Part of a small language model's weights.
Size: 15 layers, 2 heads of 64, MLP 640 tanh GELU, vocabulary 8192, 5.74M parameters.
Architecture: LayerNorm before each block, learned positions, no biases in attention or MLP, tied embeddings.
MLP neurons of a small language model. Each row is named by its layer, matrix (up: input weights) and neuron, and shows model dimensions 16-143. Each number is 500 + 50 x the weight over its row's rms, rounded and kept within 0 to 999. Numbers have three digits each.
After each neuron's rows, "fires on" lists the tokens most often at its 100 highest values on Wikipedia text that the model never trained on.

L10.up246:454530527442503540563434431570456509538466470543607533544573545552526459379488484540582373502540586483471503390522584524571478440482554354379397490445531537538425565489529473495468510544546501543560567448435505446468551459549465496546473458476523419568542462566447570451573507569472478479476482488490491471504520476520503434483564467449526492509614477524474484480461533481475472487512
fires on: "|", "\n", "=", " |", ":"

L12.up633:474577550520532514547548503520503448499479408430552592522501480496494493532549528457525524474552532400531538554533460375478478489456437518435422509524521610566545463466419463439495577448503570529454637568477475381457483505431443496509543497454574528466464516448543430525495538436558525478516524524489420524540455502479436593438518428480517496533474554517505503575442562572444528502496
fires on: " (", "\n", " \"", "\n\n"

L10.up512:546538444458574570514512558513479503522546455469630547547459450523426511416342545538494537472546382546534495526480508403515496543521551557413506463512441543517473511502525420535441441437492542478531569520494406531443518465474580519445532478424463486527430554463468382468514507529498458547583535500497451586414444534491483515591532561501551576487481603482400556484459530457504491525501
fires on: "-", "No", "co", "Co"

L4.up185:498476513396570428660464591484444477487482587522571546542485517594477481444478412498561534476530505509525439576551511546600509514499491478545480422488468467542496582525510527496541561404553519401493503509457527520628489541469432520579464542571544465494430569532450487527547457445480441494517497569518434613488512503513491496525377452469450525471536465472502448482426446524524460460530
fires on: "th", " and"

L8.up425:552525641477437419563443462462500416563462527477483590559479444411549577517500469525441501409495405407506369500461528464498442484458519574568486511475576443451475528444473531473563493472506440481515513533536504433465597492508467550488557511516523513503487547572436530462513534563484476534494380424546438527524428436616493437502439537515484513578514526439468567438587396496508566513500
fires on: "\n\n", "\n"

L10.up104:460559529550471591487426472549462474503511435485427510513430537515522550490551427405494548464487489480491461484448538455487498500436579397582523496522523414549529601502454496445489474493462487535440453426504507407460513628389517444570471490487517463525544577571481543464522494528492523397519477525446497564565439495518447474444493530435470543530459497557465650520561453584506514565547
fires on: "\n\n"

L10.up160:526463497595489506668561386483487500511496494503572560489539511501474520358439484559496531410520456548514439521487495539507512434532539489504468494470470455581459598453522491401531410621540560369502554555456497475478435481531515531467484490508528394509568493410508573456458458548472462466597541486499469532478562559489441548455459556513501554537506507530384479482463529481544600433493
fires on: "-", ";"

L3.up534:454534433455430523427524447425450487526553434387544473510522468453501498390508550451467396522569392586516496490409475453583573520525540527488496603448493514553571520527497446479562450488426448536491549451499497564513520441415471563590542466515556468510460583511517541523515464512475465511542546480457508421439518408465461508576544471543459574451545473500526436349408481494545496518516
fires on: " and", "si", "-", " &", "se", " with"

L3.up84:523589465399414583484546528494529544388482557508487425482435454550489464350484607533502477571477461532453545415509373436513508413483482568523495567448422487602521547497524477471572373467464533556544521477558560512467560415524525506548514414539500485492553539406563539492586509537537523491500490404461511515434475540544519460435502466584506498545540491548478486435525567524465552500550
fires on: " and", "id", " ±", " ft", " &", " votes"

L10.up205:497428436417528494501542435537528488481550478563493578504549479537479488434484458485557420429600481464520388511427461535448423480473540491507566470452466398501509478514596485496516498471489503553485579456542517466575496567462505521531619502492440475472503529502429493367531472532483590477475494519430477514535445533616593497563482521543458499565527486487496507467530468553498575518452
fires on: " in", "|", " throughout", " of", " In", "In"

L5.up406:498508532455532450491576551523471498494483557457487444541466547515475563459461536605601489452496517468520504482462408445504413462472514405543539489515538560525438420487459453505572449518441502509474500538506567519584598466571465505525559444460568531511445514538388539482498528451436568507521465515475552426391516483506415494501483597619492470543544525460509536509384455529544531450578
fires on: " and", " of", " that", "'", ",", " &"

L10.up577:505496509525497498544569420504467474552504459504605470583524527494453517485527516505403482402437384549503507459481547524543478360468575401493600552457477494544475536457495489419422497457447405483440549511468429498470563555520463544470554515532538551508445448512494482424503446561504574489459471538546499465522392473452531612568516523447474426557482542528507488553412455634544411451515
fires on: " of", ".", "|", " and"

L7.up262:477464520529500516473473493517440461517430504483405527600457399518521460462509436563523573492567483558536418540518553460519445496558598530419519498429502522470532498535511541581490481585409342460496523531449523536511475429588589519515507570380499349408473487499538427553515483559468539460527454504492507509525482530501474487573500565453463487509560512457529483557407449502528447556446
fires on: "h", "-", " Born"

L3.up14:520488525478452478501554493540413509516497540490478551602492560474466535509527459543501551546452499494539471436562462521502508485377553529441515438543545493597520508444569513636435466447500593597518504467454492494398554404521487508515478470550449487456474506442511482544439510432406537550541511488455563550498544583537457493525562497406515474571549476444454500393377469451535488520565
fires on: "–", " and", "/", "n", "'", "-"

L8.up560:503504513450542493464528604491537600484482610551544511415455498505511542396554492476494437478494504546519495375490487465456372508477528493572570508486491486409417516568483419474547477533482532562507500437573454525454529435418477529444506531409532557493496530542507465448498499499519540488558446544447457516518534468509480433473531595449515558510612541440482449440507495458525450462530
fires on: " and", " or", ",", "h"

L4.up442:415488461552538499475497510607526507521426450475480576521444559522464443461456455480465581443554486552481420521446520433477519502584483432494505393546496559513545508526505414498417502576478536552527556512534600472500424473486524503479491541422473464434529552567419468527466539528479569454576475515486474515521558545431496526551444483455513503454537535460529562434515479429506492441451
fires on: "-"

L8.up629:504515551537545591397513495510478471496528479477546478664490438640491417432401524558536581511532459502607552459500565480518465541566445464480503457519531572460435505477406369450515522476569472402563561545432518488475543471477577526475554577443463480471381519577441553486466464552505466542636457571466437469522531543557534476473514553566469413499488486565506487502455477510451480525492
fires on: "\n", "-"

L12.up620:443486487412456522556554534529509508476469394540511595547552505498468545424526510493525552491568512455627431479505567470477512474380494547406506468504533398507528554487551454394551564381495514465371535522481546456472540490435451448509604437542499546487414542481551537529550501449504544457485534528469415500499506435456503498410439584447537635527489534525493436430464558510506547440498
fires on: " (", "-", "\n", " C"

L3.up610:568504485442592569506446481609496567538577596485488557515424472435621451485552516563396487426468554476468546491509607480487483507446556555513481459504541525451479478437567461456564544527524461467460460475583484496561483515504429441544438409466504540518500468559481499445582499515487473489533533443481578516515457576467541518476501521480552567436462476481433471470472558511406520416622
fires on: " which", "ss", " that", "sq", "ess", " power"

L3.up304:583483578531434582458536561475546508469535516464543409472496477526519509448510452496445469456431517434486493548491486500453468381519575556589546528473491559548532525528488437427544466581416442450544450464549475581519470465534397539398584477439559581514510522507559539476546563590549492498484523498517435382495390492550487567485444416536422472548421500495488438461521502534453479518533
fires on: " in", " to", " from", " by", "ing"

L5.up418:552501406475501540538579466460546591546516598445508458495432486501486469434413505472460445472437515565533364579493448498521546498508507556532491488490453440519445505473544453398543427511449482607504563532572522456422473495435513534509534461537476536527502525568516534485407513580541484575601546421534554410431490499570449523482451335499562446470590502531447485516466477523569531520569
fires on: " and", ",", " &", "-", "ical"

L8.up635:490606587437431557492417436473497437483522461532442549537464473450554566509502515534456498420471393403496408464407541515532460484470519513614451472479529433519446589507473554556479525457491460465500519495586429434447567551461489525572451504523486436526527542511462516510533496513466508488519487437500389582590460456629512517522526502459478512574516531444451547472609455551506487549497
fires on: "\n\n"

L10.up374:545482569550542509539534585541451484544509471509464552568383444456540565515515430459444562470508519506561450408530500464482532423426542545458515562436497468528511503564536517563511456564528464509518540552475511414369534435512568428444487505525394459388509602474480531476378496500384488517559512383491556474495478536481529523549512539553574464478403469544476466515453455577490475490475
fires on: "-", "n", "–", " (", ":", ","

L5.up354:525533526499469593570495559516577501413483428543471555547480551478468578530495521370447554500427495516450473491546488358548486541498492521612478497481501502528493514540423519522496439510634472533549500457488530509507556467483467516603498493453527551453511430421419467526513510430462458423544452561530440546542390457498604445545535484566502514513580499452478499441470471529500477478510
fires on: "-", "vi", " |", " and", "ven", ":"

L4.up240:415493402550489562573507405450538540514440530422564567471509485535476530536579550515519477423495537600499430540436541474527528466498644581449512464549509502526557428413505404499410575514423524609515448478412525489502472481557495499414489535496488516513453456490523507439393565516408524449556574475481473518535602615468513511467489532474497462484539386541467476499479495533525562463449
fires on: "-", " birth", "ea", " Goals"

L3.up409:554571499420460535542544505507480543493591521403413492524484486501521489410546556507460484585613559556504484422500402481553495524468486401501504485540404534588489522516443567487582469579529516538638467493482491512495514472466484507482449470574515529435531489506428561511519531477617559492431557492525489479451408535500573485469447479585450455524509395545549498520534574567486531476506
fires on: " of", "ure", "."

L7.up84:486580485542476487564526543445450565500486581533535447528461503354439405491506377517541499372433483470588438542579449527452495453535590490596508545502505532444506452507486612484539508509437400546524488443560535544482445412437518489419527464489542529450605548605492524487485576533434531477515484529522556508457370505589592562461518488459491510586478509503520525464513465529507463496468
fires on: " to", " of", "rit", " from", " and"

L10.up112:626483566400477425463445562491509453455490510479476433564524425514493453493542658526511500559491559521610498454476529554588416530443546509507453495506500504516499594452495524476586426458531440503509487521415462580428540502509509478490507468568484469478535492511476506509511516477506578547391497444465498504489426450500452455531390486516511470480476554492479598462537529492528535538509
fires on: ",", " and", ".", "%", " \"", " there"

L8.up189:524570515564452449544581516544464429497466530546550496521421531539427488459499492535482497585498572521488422497472581487521555411531604484555552532435529378528423420460436497475508474489455517549453544483532412510579449512526377526468463384535512502390506514433438551551427429460547492429534496640542511511481529497559537512512571545515477513516505524525552470569450559447550509524520
fires on: ",", ".", " States", " the", ":", "″"

L10.up486:535548502428478479512489497569489522521587560509504449509534560493547417476436468487510406511532462510410517532419521532480453494500537547469573458537462543461450569486483470531474536548549470459422586571404490496492535525544522544461480451421493511490469479503383460560442517557553469474566510614414627494472537541617461567523555473560488477523456489500447555495378542511573477509451
fires on: " the", "The", " a", "-", ":", " each"

L2.up64:450504517489515504475505473521624539524561436474510453480549514455481553372391452383429550512499543564525437544548527587638446494504519464434490466501458485473399555495415532548489568595460437541530459605519484566555533504549546476497457423496531540461514451546464552449473546549547398469409455530489522414485469462522539527494513479490518424467454455502598474604510558577456494474476
fires on: ".", " opp", "arl"

L7.up55:568481503456465561538454417465511470510494424420455502468512422410497597489507539471498382396549419490564438583463630557539427478503535506571472493510458442506464535535504480490583513503520508483466570432494521405478649510445558520496469557457467515504509469461484472533492522537514479576609496434598446551477493507526467465509474478459458478487561510441437560411543459507529506432530
fires on: "-"

L4.up523:483494536474454445464489492524493555498483493624504490607543423512556514449612553424495524525562561425590534473487582509618583500545427456502523448510349564471427473577442527461462430526568492428553492494493515565519537498453512547490476450538594483491430587527500507461493499502548535516439506509484471421463440452473471412545512587569417454521487498437521553507481670498501502493505
fires on: ".", "″", ":", " Loss", "′", "2"

L8.up520:486507521507459484481528578519514570435582531530492444510520508474459535501442453548523466471439539536558547433545410497532515456437473444518521520482473428519546356514467541469500561478408478469566493493480504458493474487579390553471552522489516585517445568603528474425424627498487414575518466550456557501417527470559439500542531411490546495438584461614394521455491497564508450519450
fires on: "'", ".", " the", "-"

L10.up157:552502503479524506530552478594471512566507493469396434470492472581512469427434451474521518510564489456510442533476417503561607541553549473480515442420488418520438549548499481561667528469484448496475561485443514543556492550482522493482463554626444491526470557520504489593524518493439380543460471505490454583403534557520419517418469438489497519476525502383477594451434492466532530491467
fires on: " in", " to", " until", " and", " May", "–"

L5.up31:509533517536459492440555482563590499526349506404385574450490493438427507526443420481448493559500487512515478469577545486581502415521579530447541510504490447548500456441425501596519468516522464474492487462521453442557566503419511474587471552528514598538551576494429434621511479434526448514465570401478470561354530531486475527466499527554463516513516434527471422577468517523471457564527
fires on: ".", "S", " States", " Francisco", "A", "C"

L3.up634:562492461502519529441432537460554475504430345547552489546448493473458440458433505534527471467506445532460508437472494443480508448465544459553447538468463446587478559496540397461462427505459452469510457502520542601526562500491480558594591465468530517516479534518500545420590492565526552542526536446441468469447380492606404535450422445444524627494575468531499529509486455517580563461498
fires on: " and", ",", " that", " who"

L5.up554:527530418584442537396561542525483371490447556463474517563508348489466508524528544523473437516455449536521528571511448464518456562523522426475528471459399470448510430528519576463482552505466433425544470471468525472417489473511526540455471537396460563488489471463522522509562549522558498415462469489362492517540425510595525450585526417553563508507608537487550520612490475483514518499505
fires on: " a", " the", " of", "'", " one"

L12.up23:439506432477491482469492491544468550474585484563480471496474566481517507453501407545570567541485546463527467491484509530491497492503596453459481502463493505545526528449401559453561485428444492460420512563546552470358469549562560483592494431524466403478473467422421557542615556573515565535488491520538464407552505447479455446550517472541515495549519586511577477554533532589554466463544
fires on: "ti", "ated", "si", "enti"

L8.up174:625553538451461515504589616505501563465484525508471465473506523461423515461491626565450523519445547471521535485465536474589444461502470502500498464448462415578605427502489557625503518446499483402463454445541528489561621522529460489554528500474427587456490490520525477572494539417524496417445431457450434465469419457584466480472534499481497477457584469549505456556483559438543498520555
fires on: "-", ".", " States", "ira", " and"

L4.up202:450512529493448556527516399631488433527489553531526475512421386464592528445456488513461536540540529481554534464536514548466506453454532511501471458444525352450481444505490483460629570510610419426495480438596462522513484469456473460490455550467545483507430421487475517508491461501499556456423498497466591573475503470415516494504489573489618416513489419469533548535462431511469535477561
fires on: "\n\n", " which"

L7.up371:501571528478469515510499489444446463490559549519528548483530459501573503409400489504521558477514495502566508520486542581536397473509461517513419491471489577472513579514596504489464503498514455503565495442488499460534431504483444526456489507466472574483446445486460504492473496504485560547486556479490431613464480618660521513527594420582533447552559455499467610494475469527566487373383
fires on: ":", " a", " to", " in"

L5.up310:497514529568519562473503539472504542543553541433359593511467491453691516438545472482535473493446456485518502543546388505444525503448606511478505512533483516563498557484506454456496467588581435426435492522534566530431545462466495486426540529467551491523484557512448385519456515440458434482503487493496521431487523542513479495580493530505493530404517539437620462419459447518490532406462
fires on: "s", "y", "t", "et", "S", "ing"

L8.up214:442533590498514527482439509488530551416480548498492580529501490426590554530453483427591531480477459555487465460523539621502456577389485441469551469453471434521487535509573415426510491473560426474621544590436520482483537446435496518485566463491497577485393524472459532515515385524485534576519526451467557469452543460422439447509539571519539563468523506433492613483513542508517427507545
fires on: "s", "=", " 1", "ously", "ly", "ally"

L10.up189:492502485488462501535514492543465495498492442430477567517490437565477543491322523551519442573426539571526515467546563561466419448484519516520538489489519504476442461455472532540564415533524465526317603497469453468411529449474529441494486516466588562547453527513425559536595544463517582494524527543418432504461463542520456598519399517436474518567545527553429520541479486409497468580530
fires on: " St", "-", "St", " st", "W", "U"

L12.up375:483434492494490437563568459456509517446584400499419528494472562574602412428457451510548426534464461519544501471523525498410548462620504503468435518484464414520594464556461523543532355476514515521416530542503551491583621517495501547529485467534476479476535500509532490419553554597487500429515486529478589450509497540536502476526486463513518517586498461394472445504550402555550518520492
fires on: " in", " In", ",", " until"

L4.up10:553425469469536534587486541471478494389502560539547498530504551451519524545425509424498519549459516536560527504519572493554445434543437498550485476440408532503500554548561436524515496460573536469485505450469479527561531507421502595552476456596464512543493537436499440410459428495573473412513428573539505477411445506417505477466490491555526602538520430493478495516530503541544474449518
fires on: ".", ",", " and", " ", " to"

L7.up123:492466535496458512520471541614469553558498572544531508489429497424558435412509532559492538459515430522503527546437500492513510518500418510361519511508456366394479489524481520521510516568614482504566523494538447587475509400490461462577384585512509544478497508542388499424551468459442495552381411444478486488500594524539448489515500495514508454517504413437549526562460507547464486528507
fires on: " and", "\n\n", ")"

L8.up66:522536441572481495612517465426440459480544389463510520462513464479494561493328480439490447575503491579597517575513534552496523455513580500463453524514481427562471485552543572520537457592519501464505496451530479539419598468428548454569515383462452533397551521469418523530531423465446440531505509492559491599467576491508484520531470527511522464544553472510442504481431532434566490564411
fires on: "-"

L8.up26:453514399559446544504557522538451555555499506477510538510492515471524603515445422424596589468471450484483499488597484526426492471444522517460499529494488490482481443548635518471454502506529481457480569553448438459504492369499568438536427513403559468495415535441492515457535476450484434507446554396459447536445617571544525473476526536541584556541596511532488509555454518514656446494487
fires on: "-", "'", "/"

L2.up385:496415439420495503638498582480616523419488461452482431474547455463538508420415403446476458540499480621489469572539545484607513447459464477477465498498441461493526583567484490463521592516461543561499587512525532510552495456481600524511513431523499477512558436520414503459505534532537448496431537476573463465463529534480556488530456481548551386601451505582519475485493382585523609503520
fires on: "."

L10.up224:495543461507533573517463509484447521504645440462506518506633456562510543473461484470424393592577524495498581511537524485484488534559451470455585528495460526490605543528501442493558381534562375522521467537471568453478560460487486446556448493507518566409450456581441434581430512492593436498488513497532469429486500470477534515563512454535523504523476462448454569429469567423481449506473
fires on: "-", ":", ")", ".", " Team"

L5.up561:523526427539540496548556524633502491449489470562485523447511457478494603567381431563444512537530423443487497483563496552525590457544481588451551555457502449566480499397559410442571507519544469466516583486482385563490513498552537492476487417461475490485459453524379512492520452459475484538584528491508360464453466479538498510485453543477521456600497543590473548532479469424505471429503
fires on: "ti", "f", "ten", "vel", "vi"

L2.up433:558470452518505473490468516441421479595425450524540581504532501474477519620522450524494511494519483455569479544484497508532377449477539515544501496485502489436617458458612529427481467482479505509481492512470490433497506521432501525576453483417543463457486435526489514410474502497454546483512572558553485584509610508511532503506366528490480486530509342527499496529524559504438523585499
fires on: " New", " El", "El", "Mar", " United", " San"

L5.up593:496571481467470507469500558546485551611498484541402478481433465550546522534489410403476520437515538478488455531445567584506535499537511458513433536408553488501503495526532549578478453440466489489438570506550500502535527400578493483494449538498577447457394520469506467526523499437475462530505543569591561507477511568485510553608541498585499437401457419579345449490457504490511381551481
fires on: "s", "-", "d", "t", "n"

L5.up615:577453530467563454488473560508468520531574489480552463578462483566451561539449432582498420403480529545431512507538613601502539372509568582469387602484404431503505481493405479575512510497462507416460521560447498467586522502506506392532474475564393515528408527462497514443423554448517485445395560477546493455459503448570550521480466464441481508535485494627484476460505496504470495567525
fires on: ".", "S", "mo", "^", "c", " age"

L8.up156:559568494511486586513348508504529454561434554545448428466533521424469418515418548426532503471393464488544552608512482462578439509435498433440446455477463488518563501529521460523505505479574484570439555556469451523434531540534526545472547562428508643508493505630493501425462539622563469436479487474476504576525494480553513544581485483524479438482550455534480547425419466525471543470487
fires on: " he", " it", " a", " the", " an", " this"

L2.up236:431483547557435412512518394438511437450518542441518570442462469507583531393463412539490525526560483462512516543463495465467594475486527455592514492553541453396510458557458483539580574507549463500547567423581531413513486380393529540501511460530614521578539460586445526486509438443472497552446521577519503487521423487492478539405487521507480452530498488521527502496431536498432454432492
fires on: "\n\n", " October", " May", "24", "19", " MF"

L5.up377:493462406551522505389544501471557493516626451489397516511483569534530519584562533537464490421528456497476513470512473388374501462486447468590509552507474488512637577521502477504516499527448503444434480531517496576523463554510536499507461476499524581506469600424498423492531572467543429457519549503463572523492493468514495521502542418569466533503474415463480521537420422558562505446506
fires on: "s", "y", "se", "ies"

L8.up446:480578411522532508513437559590520513466548656473512471521528466508385540535498429568429419516550446539491472486534588510511523461412599453461540451511439492559480447544521546452462556434469504520532551534440496554457532457474479461482516517476508396543497449588549401463438465594548465499566377549475408507476491490498454493552526469520524491493571512492633546453459559468412502463588
fires on: "ed", " of", "'", ":", "ort"

L7.up558:551507644491553566494560489444583511478439479517453466512498561548538484451533504427436500512555457482504465482416600585436383512441477435556582448428553512398560436523539480491491539516516529510539424622540514507493507454437479477592506540411456428597532496448454534427509409552385616495438563594463503458478508461486500474453511596524474531603534419491565498480497566550508503458512
fires on: "=", " of", "s", "6"

L10.up194:502463516454495529370580462564528493514435461606516535557593539541464493556435470489534439519493460507469535431507567491454565390458526450369503533432564471571537532525474445438523527521536480446505639543488478450655575483549527503529585536495543498501463499383487459405521440537490515502464494561440539513473507423483508520603454412465444480483505484556515441477518506530449488507493
fires on: "\n", "|", ".", " (", " age"

L5.up87:457498428531521426508572543471401564518498525471422479485468524497521518461581503493525515449517514539435490462488543532391489596442418476400492456478481424501471515585484581499619479480514518481495539576481557513458466513515452504445492489389505550481446474498509482481415414573404555499435501502592508604559582506442494425506611637560446488490435466548510561546509536593548588465469
fires on: " of", ")", " a", " details"

L5.up175:585538513540506499595474521483567542502484564484533445495527472527482516707450489614514477572523586517570450495490455586491493561417534485472512537445496552522446478524500506546486461513593448425534500471440394485470585471510470432458467493479542587486472474561526418428517534497497479527435520546506363463449526570433521426491539523530493430526492498427544496530485463526473400447510
fires on: " that", "'", " of", "ers", "rs", "ist"

L3.up166:542501458533457453448455579460575484490510478428496465449464560498466513497441444528464442609456502480505418459503543586476564457548559522411543498455362462540489484472395500525558539584499425498473549458570564525496498513524539519543490459489463519465432548550468567463535577529500446543495435538551511495397484516549523527457396448539507459524485519622578530591642427566482521448516
fires on: ".", "'"

L10.up559:492562531400468524609440473434500445535503397492488516575431507360542523547545541515445527480451469427512468507408482416566449507442501490618466473500470460538478535492419533463508472434513487504515460531591533478431550541469464531449498489494554465488456554544475481501526500536500535473530464420470469493536469460650486522588539561503499531520494487460445602490575463587449594527497
fires on: "\n\n"

L3.up327:417533508472446519446544442558533479553458552511527534450486384492556554434444470514533471525597471447534537483461457492470540466460659499464456539509573425380522528505476496417584555556558406485499525483627457497578486463419455510477492530455514517504428464511448493517475429523449565440470428501497555526495442475445490569450457516498533454462482555572554473538525484506464471421453
fires on: "\n\n"

L10.up111:523469537483483504515480469559441514495523485556511604429509562405544540493581515442476507548473499443501509451457492503343525510573543524409441573399505493574575478461489439417474520461549535491417545514536548544486448491550451604495492392480408466536460445539546513478538497530474541460457499427495497552450500483524466521564536458421549490508428488448567475466556463606523501495488
fires on: "ti", "si", "f", "pl", "idi", "%"

L4.up147:513497500502556537550388515479453525459498480525518499549568459446509448517591522443550544589559566483561464533433515369447548480555471524581474597444408452446517566571547509534531536535621452561521523461436456455418539499475494462505492467428514549515570493517466506543501557480528507581475450573431484498606451515557432481470447480570447510448510422409519454527425449456555539484473
fires on: ":", " $", " the", " 2022", " Website", " |"

L10.up565:519517469549541454545522531517506573599484452540574456526393487478443535472429513470491487377488439601496449424528400408521417462504469514552438594513517483547460519621481507463564483566501532510409454545570492530533569492457470551537559544529564494461456522515551505488475520560498591474531454607442400415475481514624456442469447487518478483530547532469487455544380456539564505493456
fires on: ",", " and", " (", "our"

L8.up405:470555484561481561506552579561488453410500530532515439563507538553544461562487468431491516533487545568458425543609479443432494527468547434586559485409448488549572508567453521569396543411411485486584476452567531564430466526426512540488419504411493553484476550490512472422571523455514581500508469485475542546453451487489497542559538529564487527389473436468538504450465526497461487566410
fires on: " the", " early"

L8.up416:475535536598586547531436456578500550516540508527477560515516469535514586562521544414500550430475475552504473496401383509496441556536477536533516448479521472468521451458485587441449523510523500542410577574446599470497505515501510565484536508447547575469438534575410523465408515515369532561517478453507480483491465486450467496532429488541447504407517501522520516456581560439514422463578
fires on: "-", "d", "s", "es", "1"

L2.up509:434516529500499523437517418567447446508483494536451451449403485548516514436546482450426590511501555519545572378458482472450598575448431457497596499445514525464539432508475523573469535550449494505618523448522499429486488406539391505482502555528501519321524503526463534491479542467489511510454464546620526596509447465421513438504445575528394460565523410497533531482465565557533470531496
fires on: ":", "\n", ".", "="

L10.up396:445394446593485564497572381539563502520517443538568534514537493483433517325484584534554453564606532455532393514538546507523553581559503470465517536529480432594456455573496491466505435519532537470478596530456513522444477487475556587483493492527413525479504523506394521523490466546453475526552546477457458616443483457481436591334585486512542424540519499494510547464493556462492460502486
fires on: "-"

L10.up7:523484533504513419525536485526468516446596463549551468464572475558431413482516460467595541521541572567492500445552584517461425358495554456459531478415549417479468556468580561462517456499521432562401519457618513506442511532587398498400510531534485490454441459446476503458458461424412539501482552521454518534497577552524558476498574513501535507480531492500503612505545471510573589487467
fires on: " of", " in", ",", " a", " an", " the"

L8.up408:521488501488549499496495587408440529465461454486468484506546549479521504513480495585549472664515480429452517520468438701545461570430524546468486483498510486452516565556453539621468534549545476424497553574428525473491431534455464465458458501380508516512485413477436522430463426541484608480457489570487465476511469586523522547447484470589480463522542395500555455474491500451508474502431
fires on: " also", " a", " only", "  ", ":"

L10.up370:512402512595551510574654542510523524496464451443436567600468441448525512496525467608552444500443541401533513545505544564534524454467486458487583457508422472504432508449563471475515477506577506567451511463491537505513534497525491464490508473558485556427546543496454489463429479562446455479485545393473524461522412543546449538548491447410554412462469482509494433549504576518591482492541
fires on: "–", "-", " Em", " |"

L10.up347:398593494568466484485484474450563520541488486426521502546565454440439446497409444510558458565563493557523485453445630485536446452473542481531543452474521492561469463468594441481569432492502447493522569497609540508529522552530442490536464462556616513536510508384465533535467510436481491495506482501468517554473600403432434468456541495451439562505461582461505530490485444421531547480533
fires on: ",", " of", " in", "t"

L10.up164:518512518480535450522505564461457418581495446562463454445526430596576491545400450482526501538454507637563487455391448482496500446508409470481540537487472476566486428443513512562477574512445475451512492499470554479594515497554545572561399409496551555499525586465586447437540559507598478481520496508448492447426515477477510487579427496523513504424499563557441544492504433597547540458468
fires on: ",", "'", ".", " in"

L12.up111:556419584509505452423464505299505501513584512407421605521520484519559547496484559403509492459534488495556405538440448479501580549415474454505424526558470412612506483441521533520514446424512493509457511520480573569472456501463498502469509501538523572472503532503543483496586469518537403495438470530436484501461533523496452560535516583517466497452481553481545499538446507501580441505581
fires on: "y", "s", "a", "o", "r"